Part of a small language model's weights.
Size: MLP 1024 tanh GELU, vocabulary 15664, 44.1M parameters.
Architecture: LayerNorm before each block, learned positions, tied embeddings.
Training: 528M tokens, 8050 steps.
MLP neurons of a small language model. Each row is named by its layer, matrix (up: input weights) and neuron, and shows model dimensions 186-249. Each number is 200 + 20 x the weight over its row's rms, rounded and kept within 0 to 999.
A block is one neuron, or neurons of one layer that tend to fire together. After each block is what it responds to, as a language model described it from the Wikipedia text at the highest values.

L11.up166,199,209,176,236,168,190,176,182,226,181,206,188,191,190,216,203,201,211,166,244,190,178,196,174,206,200,179,211,184,179,168,162,228,221,197,190,214,178,178,176,218,193,203,185,190,199,177,179,203,229,207,205,209,218,198,247,224,200,229,187,199,208,223,237
L11.up504,215,217,213,221,173,197,188,176,186,200,215,166,220,175,137,219,194,178,235,195,249,155,210,187,229,205,190,210,218,187,220,168,225,203,215,184,209,207,227,167,201,209,240,220,228,195,195,212,184,196,202,208,215,223,213,203,220,219,189,190,211,211,186,185
L11.up713,217,191,181,212,198,221,204,198,221,175,215,158,197,177,237,244,190,204,194,173,187,197,221,224,236,211,202,212,205,201,191,189,225,227,217,175,231,202,220,201,216,189,195,232,200,196,203,182,224,183,215,220,209,224,209,180,215,231,159,185,170,184,228,163
L11.up993,181,222,168,232,176,199,152,206,209,205,238,183,228,186,147,186,201,176,224,189,217,203,227,193,216,212,213,188,184,175,199,159,228,181,176,149,227,181,226,215,178,196,199,210,225,213,248,193,213,202,244,204,192,211,153,205,196,204,166,211,188,223,181,166
Responds to: Next-name start predictor

L11.up224,205,222,194,207,214,191,175,180,204,224,197,214,195,170,213,200,180,172,191,182,215,218,189,181,173,196,221,213,216,191,201,219,201,217,217,191,195,189,193,201,206,157,204,199,150,164,189,182,158,207,200,201,206,176,192,176,208,195,218,169,171,210,178,197
L11.up472,232,192,171,133,207,215,178,155,241,185,197,186,227,216,180,201,235,214,211,205,180,180,242,214,190,189,211,241,198,181,203,202,221,212,228,211,212,207,206,178,208,203,197,186,201,183,178,202,245,216,212,214,195,203,173,218,188,155,186,237,197,223,216,216
L11.up515,193,216,204,205,192,196,205,191,157,203,186,184,215,167,173,184,208,195,181,202,222,201,223,178,207,188,141,194,169,219,205,200,159,207,180,227,181,219,217,236,184,213,203,186,197,191,178,182,165,209,247,187,167,213,163,198,213,195,184,205,193,179,163,239
L11.up879,204,244,197,218,159,232,158,205,188,211,220,200,205,157,204,161,207,199,182,197,222,182,193,207,182,179,197,278,212,237,201,201,221,168,212,209,205,189,194,204,191,199,192,183,222,195,177,185,165,207,183,193,189,162,177,220,210,192,219,166,152,187,189,186
Responds to: Verb completion before its object

L11.up353,217,195,205,174,220,187,192,208,194,203,188,180,163,199,203,200,189,185,173,199,181,204,202,200,177,219,207,218,204,202,233,151,218,222,157,185,233,188,167,197,198,223,199,236,189,189,174,238,218,174,203,163,184,195,157,187,208,169,204,232,218,218,186,193
L11.up404,169,173,235,214,193,222,172,209,183,196,162,201,192,198,215,184,219,190,179,187,208,221,214,231,199,205,219,212,202,176,216,213,187,169,182,199,211,221,218,196,237,206,234,199,178,200,210,242,210,224,201,175,205,204,188,181,236,192,183,193,202,222,200,188
L11.up407,208,217,220,189,215,193,194,213,207,193,202,220,189,190,196,165,223,210,166,221,184,176,195,184,213,168,224,196,221,195,180,209,178,187,198,185,191,192,171,150,215,167,229,198,207,248,196,221,217,198,198,185,185,219,206,187,204,187,161,217,213,210,184,242
L11.up710,219,172,219,216,221,232,180,175,199,229,187,221,170,191,167,193,175,220,223,197,205,190,165,211,178,189,196,235,189,206,184,200,196,194,202,180,189,215,220,195,171,224,246,185,221,226,186,221,233,203,219,207,173,190,182,183,246,212,211,167,204,189,188,195
Responds to: Clause-opening boundary tokens

L11.up159,226,179,194,203,191,212,191,196,140,183,184,222,185,182,174,204,180,167,179,205,236,184,156,197,215,215,206,224,213,190,209,214,213,214,176,195,194,189,231,222,232,199,193,230,221,174,223,192,195,200,211,219,192,204,184,219,223,183,185,198,224,180,168,219
L11.up320,190,208,187,211,192,243,155,179,196,163,213,180,215,187,230,198,211,198,205,233,223,217,198,226,219,220,214,236,189,215,201,222,199,172,202,195,204,188,184,191,186,228,221,200,214,168,208,214,184,176,192,190,207,194,184,164,195,210,225,225,211,190,153,223
L11.up447,191,224,172,169,194,210,210,206,230,185,192,195,177,226,198,202,235,206,195,190,184,187,199,201,212,193,205,192,179,215,206,219,179,169,202,221,210,206,223,210,209,163,180,204,220,179,238,201,154,207,189,225,216,196,175,178,169,244,161,178,216,202,183,245
L11.up862,223,195,215,188,213,179,210,227,187,217,214,211,205,172,202,208,179,210,160,200,192,180,181,175,219,178,208,203,221,213,193,219,222,211,203,216,215,212,209,186,206,196,184,205,195,156,197,196,220,209,183,215,197,258,189,219,181,189,197,230,184,181,190,184
Responds to: Sentence-ending periods

L11.up408,225,266,198,200,245,206,173,184,196,163,198,175,184,212,244,189,207,185,216,169,193,215,226,214,202,223,216,197,171,228,220,219,202,215,206,213,205,209,223,209,205,198,203,198,193,178,151,198,200,203,190,245,193,212,219,196,190,183,209,189,182,201,209,169
L11.up734,211,216,198,213,189,162,154,182,199,198,199,213,187,231,232,216,173,232,187,183,201,188,182,223,213,199,215,203,181,202,194,189,204,194,180,191,195,205,218,230,197,175,184,189,192,199,190,213,221,190,191,212,205,159,149,213,185,174,196,212,204,211,223,174
L11.up917,222,236,208,219,194,238,212,214,225,184,192,199,188,176,224,222,189,222,203,210,191,156,209,180,169,231,196,180,208,155,177,154,186,191,193,182,208,214,222,219,179,181,211,202,189,181,203,184,218,202,175,198,155,212,175,208,197,183,203,183,193,206,190,176
L11.up928,201,220,222,203,180,203,203,225,228,217,197,204,190,243,184,180,205,200,187,210,169,228,179,235,216,205,177,194,191,206,160,183,230,204,223,165,201,161,222,191,212,212,193,207,198,180,196,175,233,177,200,213,204,212,196,205,208,200,180,214,211,207,158,202
Responds to: Capital V word-starts

L5.up600,193,180,186,207,202,217,198,196,205,217,182,189,232,201,203,216,194,235,223,206,158,177,193,228,194,198,192,210,175,211,215,200,211,180,192,193,202,191,223,200,210,187,155,185,209,206,170,184,169,180,215,212,218,214,198,172,219,199,193,182,163,252,235,201
Responds to: Year digits after leading 1/2

L2.up282,181,226,213,228,196,178,208,210,196,227,214,184,194,191,216,191,213,208,192,219,196,172,158,174,181,231,195,204,191,183,221,194,194,194,203,226,203,228,197,203,159,209,177,160,221,198,222,212,162,185,202,253,179,206,197,172,214,188,226,210,227,211,190,184
L2.up290,175,216,201,191,189,209,216,216,215,173,205,217,207,205,191,180,195,202,196,207,187,208,173,195,181,162,188,251,169,224,166,211,178,215,184,182,215,196,180,218,210,202,170,180,203,224,174,227,199,191,217,161,237,184,179,178,215,200,232,175,183,212,164,193
L2.up481,201,180,217,203,204,175,215,220,204,210,159,193,215,185,233,182,195,195,202,193,194,205,180,178,176,220,159,217,205,213,185,210,142,202,206,199,208,220,200,227,202,199,192,231,190,214,178,214,207,186,174,225,216,220,204,235,238,210,194,234,189,209,163,203
L2.up941,197,226,222,223,201,221,188,202,233,222,212,220,179,181,222,212,220,185,196,190,230,161,244,172,195,187,175,237,193,220,190,218,197,245,149,199,167,228,193,201,206,196,171,222,184,176,202,208,207,221,187,187,213,204,191,171,169,211,216,219,180,167,209,202
Responds to: Clause-linking subordinators

L2.up5,159,184,224,213,203,202,182,203,183,202,202,172,199,233,226,161,215,195,220,209,201,176,197,192,229,218,171,186,223,213,173,167,219,197,189,171,222,170,199,192,189,190,190,186,216,213,184,189,204,226,223,232,205,223,185,206,231,192,219,179,200,208,189,155
L2.up596,208,206,160,211,220,164,231,195,166,168,262,174,189,194,218,207,209,182,202,223,191,165,192,235,191,219,215,169,178,223,180,183,202,224,220,164,206,224,218,175,176,200,191,198,211,190,186,189,231,201,191,166,168,196,225,185,216,200,237,216,242,210,183,180
L2.up696,195,186,213,189,199,218,215,217,193,184,178,168,211,212,148,210,187,186,225,233,166,214,173,201,200,237,181,192,180,247,206,198,235,188,230,207,187,235,169,196,164,172,186,201,191,191,202,239,212,189,210,183,210,218,225,218,203,212,214,219,211,249,217,196
L2.up956,215,193,201,225,217,174,209,230,161,202,205,225,199,221,214,187,238,156,174,193,199,192,165,203,208,172,187,208,169,218,210,188,200,219,230,204,227,230,185,183,186,186,209,206,201,217,188,206,210,191,190,198,200,200,209,188,243,184,189,204,181,217,206,198
Responds to: Row-ending line breaks

L2.up95,202,171,178,174,186,177,194,238,218,233,180,247,190,184,222,191,201,242,192,215,209,182,190,175,188,195,209,204,190,218,197,210,209,206,184,187,191,179,219,186,195,208,199,194,200,175,217,205,197,171,219,220,184,230,176,181,208,207,188,231,182,199,204,217
L2.up241,208,189,246,179,206,227,179,174,206,200,204,208,214,183,205,208,193,172,240,171,203,204,189,202,221,202,189,189,195,244,194,239,195,178,180,182,195,177,197,189,193,163,190,206,206,174,207,204,221,193,196,204,207,186,185,235,205,238,212,213,247,192,198,184
L2.up363,212,220,205,208,202,208,202,183,194,181,174,205,199,217,220,179,232,193,187,168,217,196,231,217,191,178,175,191,196,219,212,177,187,197,173,223,195,183,243,205,160,213,199,179,231,197,201,203,214,197,180,198,185,182,244,235,213,218,233,224,184,180,185,183
L2.up604,186,184,202,203,195,211,200,202,210,201,210,223,203,208,232,250,204,185,240,233,204,199,211,184,211,201,177,193,182,204,244,215,236,178,190,215,214,178,231,220,206,170,212,217,188,214,184,203,194,192,186,193,234,212,165,210,208,187,199,175,178,190,180,203
Responds to: Opening quotation marks

L5.up865,181,184,184,218,195,167,175,194,218,181,215,186,165,230,187,215,198,185,175,201,191,185,190,195,237,200,200,186,192,169,232,200,213,203,205,224,204,199,209,191,179,159,163,210,191,200,200,192,203,213,182,193,210,188,192,164,171,195,189,215,173,207,213,197
Responds to: Table rows and connectives

L2.up411,223,181,228,202,216,190,178,168,188,204,190,202,168,221,202,207,198,224,167,186,237,196,199,240,228,215,203,183,203,198,192,174,219,186,171,169,183,239,218,189,188,205,162,198,242,189,207,220,183,229,167,170,149,200,191,184,183,228,203,214,183,200,204,217
L2.up702,160,201,214,229,230,229,190,227,177,207,174,206,169,198,195,214,230,185,226,213,229,203,206,209,226,194,218,216,163,195,201,247,201,207,198,192,196,209,244,200,185,205,205,183,169,219,175,201,200,168,214,215,218,156,190,175,215,222,193,214,173,239,203,221
L2.up858,221,187,175,221,242,196,181,191,160,207,215,210,183,197,231,181,191,184,210,192,223,203,179,194,230,181,237,193,212,214,220,210,190,226,229,225,200,197,181,229,219,210,179,181,189,194,196,199,179,188,229,164,207,201,214,197,198,230,188,223,222,146,212,203
L2.up900,226,201,203,168,214,225,193,177,203,193,174,193,202,213,181,235,201,180,183,198,220,183,229,170,177,195,196,208,208,221,209,197,190,214,190,222,186,179,200,157,185,222,198,229,201,235,175,188,190,193,190,175,175,225,200,163,178,208,246,185,175,205,177,188
Responds to: Structured data and table boundaries

L5.up610,193,184,201,214,192,220,255,234,212,210,188,195,200,197,188,220,185,214,196,189,203,182,192,225,234,223,163,227,196,237,214,224,230,218,215,207,191,203,185,181,212,215,175,210,226,187,216,222,171,216,176,225,242,198,207,202,196,229,218,209,209,205,158,207
Responds to: Back-reference words and list breaks

L5.up282,187,206,194,200,213,183,225,226,222,194,240,185,179,194,207,203,228,177,243,172,205,192,177,195,202,199,200,165,155,225,185,234,196,204,184,180,213,200,199,177,183,190,214,212,174,172,220,184,169,173,210,234,232,198,204,229,208,208,201,219,228,214,186,207
Responds to: Auxiliary or link after subject

L2.up34,218,207,199,217,192,192,193,197,269,207,152,211,208,192,199,214,214,200,220,208,181,235,182,210,191,225,196,173,188,201,206,208,187,216,219,190,167,177,245,193,201,196,191,223,182,201,204,198,202,198,199,184,191,240,183,169,226,206,169,171,161,231,179,168
L2.up262,169,183,181,182,224,198,191,160,214,222,203,238,197,229,189,196,221,186,212,199,172,214,195,183,191,240,191,211,216,240,191,153,202,171,187,245,221,234,187,189,197,172,207,213,184,231,192,217,206,222,219,216,220,218,154,206,169,222,232,158,163,219,197,192
L2.up428,200,185,199,186,196,157,229,209,184,168,205,204,213,192,194,192,210,192,210,211,206,206,197,206,200,204,212,188,202,201,166,198,213,181,201,225,212,221,191,208,205,214,195,160,192,208,199,224,214,204,191,232,223,208,186,253,198,211,239,179,188,235,217,204
L2.up589,197,156,210,185,170,163,199,216,216,183,157,179,208,240,255,201,204,173,190,201,200,159,188,189,190,239,181,189,226,196,213,223,182,233,183,229,186,194,239,182,182,200,198,233,173,217,188,188,147,246,193,185,199,216,172,208,207,205,205,172,201,202,222,178
Responds to: Mid-word consonant fragments

L5.up251,186,206,197,213,167,200,237,232,188,215,224,199,211,225,215,215,181,201,197,209,218,199,190,229,190,193,224,191,211,213,219,167,213,191,187,204,219,158,194,202,214,204,213,166,168,184,190,174,222,189,211,212,189,201,210,210,210,230,198,201,198,212,205,183
Responds to: Biomedical word pieces

L2.up222,208,167,175,222,197,215,210,194,191,185,162,149,197,202,189,166,206,209,183,195,216,217,216,218,209,185,199,191,187,206,233,195,180,196,188,210,222,199,188,197,187,218,200,244,206,182,180,218,213,209,211,196,216,176,211,189,202,213,145,211,174,208,194,181
L2.up248,173,210,193,213,194,186,254,193,186,208,220,202,244,190,209,230,181,193,188,187,212,188,189,193,192,220,186,201,217,185,195,211,188,211,174,235,206,190,209,181,215,170,191,182,201,216,195,221,193,179,171,188,166,173,210,174,213,211,158,211,200,174,213,195
L2.up480,157,192,215,155,206,212,198,216,222,173,208,198,179,215,178,179,220,207,222,185,202,215,156,239,186,192,161,195,214,221,208,198,163,227,225,184,215,196,198,182,159,167,183,183,185,183,187,206,199,197,190,199,212,209,189,230,222,169,193,204,205,219,218,230
L2.up560,200,202,212,188,180,188,195,205,198,206,167,241,192,201,196,208,183,186,188,193,161,191,179,225,197,236,215,187,190,200,205,192,205,210,192,209,214,169,206,192,219,189,184,191,196,197,197,214,162,187,198,209,202,180,152,179,207,212,183,178,224,205,188,188
Responds to: Scientific database and list text

L11.up60,234,217,216,208,211,162,195,233,211,187,185,200,194,206,208,214,247,207,179,185,209,217,202,145,181,179,170,217,200,226,195,224,190,188,174,195,221,188,231,199,177,221,171,201,184,197,199,207,223,190,187,209,220,206,232,174,193,233,207,193,178,201,183,217
L11.up456,181,198,225,178,186,224,195,192,209,189,207,191,195,212,210,197,203,201,181,211,207,195,209,216,219,208,195,213,234,199,189,212,212,190,218,198,190,222,244,192,153,250,202,225,219,223,174,199,173,182,176,225,217,204,198,190,174,167,210,181,190,205,200,168
L11.up458,176,184,203,205,199,193,189,174,181,224,182,218,222,185,185,200,178,206,191,197,209,169,204,218,166,183,204,200,202,202,211,186,199,217,164,197,194,196,210,181,197,202,159,219,207,187,186,245,200,166,154,248,227,216,233,192,204,223,163,198,179,208,234,237
L11.up918,213,210,224,218,221,178,217,193,202,206,208,189,203,228,173,194,215,198,182,177,191,212,223,188,182,202,212,203,236,194,217,193,218,190,200,184,199,227,216,173,189,179,207,211,209,209,189,212,179,191,181,218,190,200,188,193,215,185,183,180,198,237,190,214
Responds to: Decimal point in statistics

L2.up299,205,195,209,221,165,211,218,218,194,184,165,223,217,218,208,194,173,202,195,155,195,221,196,181,195,219,164,208,199,201,200,185,195,207,226,197,177,184,187,197,226,203,182,175,218,184,217,209,192,191,172,193,221,192,189,189,198,174,186,199,213,223,200,203
L2.up334,204,174,173,224,203,203,188,211,204,209,181,177,170,184,238,190,207,233,203,192,156,224,190,202,210,183,208,211,193,211,219,234,185,244,165,186,202,241,180,196,244,220,190,184,224,174,237,209,221,192,210,193,226,200,199,229,220,188,199,224,193,196,194,183
L2.up395,219,176,160,222,180,191,201,190,174,202,223,184,153,219,196,212,179,208,198,203,205,211,182,221,223,235,196,225,161,186,234,209,184,203,219,216,209,182,212,177,199,224,235,203,252,199,204,172,207,183,201,202,247,197,195,183,196,193,225,197,206,202,200,184
L2.up766,194,216,204,209,221,180,220,204,191,220,198,219,166,207,217,230,194,242,164,198,201,202,196,211,185,196,185,209,181,182,204,225,214,217,212,189,183,203,226,167,203,215,193,179,171,191,194,212,211,187,186,219,209,202,197,214,167,195,177,200,190,195,237,171
Responds to: Split-number trailing digits

L2.up375,240,191,180,164,203,207,189,189,173,226,227,197,226,197,181,198,204,206,196,222,180,202,215,204,182,159,218,189,206,239,196,176,231,216,170,195,190,178,202,159,243,197,190,193,233,174,167,174,214,186,216,205,185,195,230,195,193,195,245,208,193,219,168,186
L2.up406,196,200,214,232,205,242,190,218,211,186,214,203,228,172,179,209,171,191,215,195,192,208,186,194,205,195,223,204,193,210,158,206,239,219,212,187,196,193,199,211,159,203,201,191,192,208,174,208,233,216,216,201,215,179,220,168,190,202,240,209,204,188,189,194
L2.up733,177,216,180,199,185,218,192,149,151,198,202,206,189,169,234,202,177,215,208,203,176,193,242,202,140,182,237,171,209,219,181,193,190,183,148,235,176,190,206,170,203,172,204,198,201,202,205,200,214,191,175,168,229,227,236,202,216,208,214,191,242,178,186,187
L2.up877,222,192,193,181,216,251,183,212,186,210,168,196,203,205,217,190,178,204,223,186,210,216,193,176,183,212,189,180,169,227,171,234,194,236,180,220,154,203,210,184,230,191,155,181,211,187,179,197,223,244,188,226,172,211,237,201,193,177,205,189,170,222,182,186
Responds to: Sentence-final periods

L2.up159,204,215,220,200,207,210,193,207,210,233,174,207,210,205,179,186,238,234,174,184,214,176,182,216,218,186,206,211,171,189,211,218,171,194,197,200,191,204,223,175,186,211,132,255,198,218,206,173,203,175,206,191,214,227,197,201,158,224,200,163,228,218,210,198
L2.up446,216,224,191,205,232,198,196,187,165,199,214,175,207,232,179,189,237,150,205,195,183,176,168,169,263,195,160,183,222,171,206,189,212,208,184,208,247,205,236,154,215,196,165,214,203,197,201,183,182,195,180,205,178,189,233,162,184,189,187,205,220,215,183,200
L2.up647,217,192,161,206,198,207,217,185,168,178,186,209,219,204,190,224,194,189,246,210,183,212,154,221,213,184,204,211,179,188,203,228,190,172,236,193,174,198,179,199,208,225,171,233,240,161,168,203,209,194,187,196,200,171,233,226,206,158,180,205,182,211,190,209
L2.up928,219,187,203,239,259,195,137,180,189,207,211,202,174,225,213,177,227,192,219,176,201,210,164,183,216,189,168,220,199,170,221,211,182,215,192,217,253,239,245,161,186,222,194,229,193,225,192,195,205,209,181,247,199,216,229,197,196,194,179,229,235,235,219,194
Responds to: Conjunction and after names

L5.up456,159,218,207,218,233,208,195,200,227,219,196,184,197,207,204,204,224,204,227,197,195,236,181,218,246,216,197,226,153,199,245,199,158,185,169,202,206,210,200,225,179,176,189,201,230,195,218,194,165,238,206,201,190,214,212,184,205,172,209,186,195,185,201,202
Responds to: Clause and sentence ends

L11.up291,186,206,194,187,189,209,180,206,207,200,154,192,198,200,198,189,171,219,189,214,213,207,179,236,196,187,212,209,206,223,216,225,214,193,178,187,191,178,193,174,231,179,197,223,214,208,152,197,192,229,222,179,196,179,158,187,210,203,160,178,231,164,214,204
L11.up439,202,229,199,186,234,199,210,188,188,218,183,149,193,197,221,207,217,196,192,151,216,218,207,206,206,184,192,229,201,185,244,174,189,217,189,216,204,166,219,196,193,227,199,214,197,238,217,204,224,193,215,193,145,218,197,178,198,175,184,185,190,174,243,191
L11.up505,149,178,196,217,206,227,213,168,189,190,204,200,168,197,221,180,213,191,212,174,204,181,209,189,214,193,193,194,201,232,213,199,225,178,208,176,218,195,151,215,187,185,184,228,236,174,221,172,178,199,223,170,181,213,170,215,207,194,197,208,172,174,181,215
L11.up700,185,210,226,209,238,194,216,227,228,177,199,154,211,198,204,167,188,203,199,218,214,192,209,205,213,201,206,183,163,198,210,210,174,189,219,177,212,211,208,176,215,201,209,211,207,234,214,192,223,194,216,197,227,216,212,210,200,208,216,254,223,206,209,221
Responds to: Infinitive marker before verbs

L11.up164,178,201,219,171,196,169,177,188,183,232,190,227,184,178,186,212,185,192,200,211,174,199,190,195,216,202,199,231,210,204,225,211,191,184,209,182,192,238,241,160,202,206,161,207,189,181,215,199,201,201,173,231,215,193,175,207,187,233,167,254,189,232,184,227
L11.up227,207,209,228,184,217,210,185,202,195,229,243,200,225,172,189,193,184,218,202,177,177,173,209,201,179,201,207,199,191,200,199,147,171,203,180,196,177,187,188,218,174,234,205,198,200,198,183,207,235,193,184,189,230,196,211,212,181,161,205,225,214,178,193,192
L11.up236,196,225,192,198,239,197,199,186,203,219,203,221,216,184,211,220,179,178,202,203,186,210,192,207,190,208,207,177,187,210,206,207,192,203,218,206,204,220,179,191,225,182,169,192,180,170,177,183,198,200,225,206,209,200,214,210,168,204,172,205,192,198,196,203
L11.up396,222,197,214,182,192,230,211,211,177,251,176,230,218,206,203,216,192,210,210,228,175,208,191,189,193,203,205,194,200,224,201,224,215,197,189,226,203,184,235,204,218,211,217,203,169,220,198,222,176,194,226,203,220,227,172,219,223,169,188,207,212,156,180,225
Responds to: Predicate-completing word endings

L2.up23,189,177,199,228,221,176,182,213,209,215,214,187,189,203,192,205,200,205,252,198,182,194,228,216,223,195,201,205,232,195,198,177,231,190,183,196,204,155,247,207,183,194,205,228,221,255,218,220,243,177,203,193,206,193,190,172,160,226,202,200,192,207,197,216
L2.up238,199,205,205,203,207,189,219,209,194,176,175,182,214,217,225,186,223,167,207,214,178,230,174,192,182,189,231,214,187,215,213,217,155,182,201,170,215,179,237,219,190,224,188,178,203,216,196,212,195,183,188,214,185,199,205,200,181,265,184,200,211,210,205,207
L2.up751,192,185,214,212,202,216,170,227,182,204,182,172,172,220,201,155,196,203,190,193,191,185,156,166,205,207,193,204,196,235,190,195,171,221,185,201,202,206,225,171,192,161,213,186,236,235,184,219,207,182,205,222,240,223,203,179,169,209,186,222,211,219,220,221
L2.up872,184,202,179,227,246,209,204,204,199,189,199,198,166,186,179,190,211,203,201,202,201,199,152,198,206,223,196,206,212,168,196,183,225,221,225,188,223,207,228,163,178,201,254,205,216,225,191,203,249,214,201,217,195,204,187,219,188,221,253,192,185,186,215,201
Responds to: Attribution before names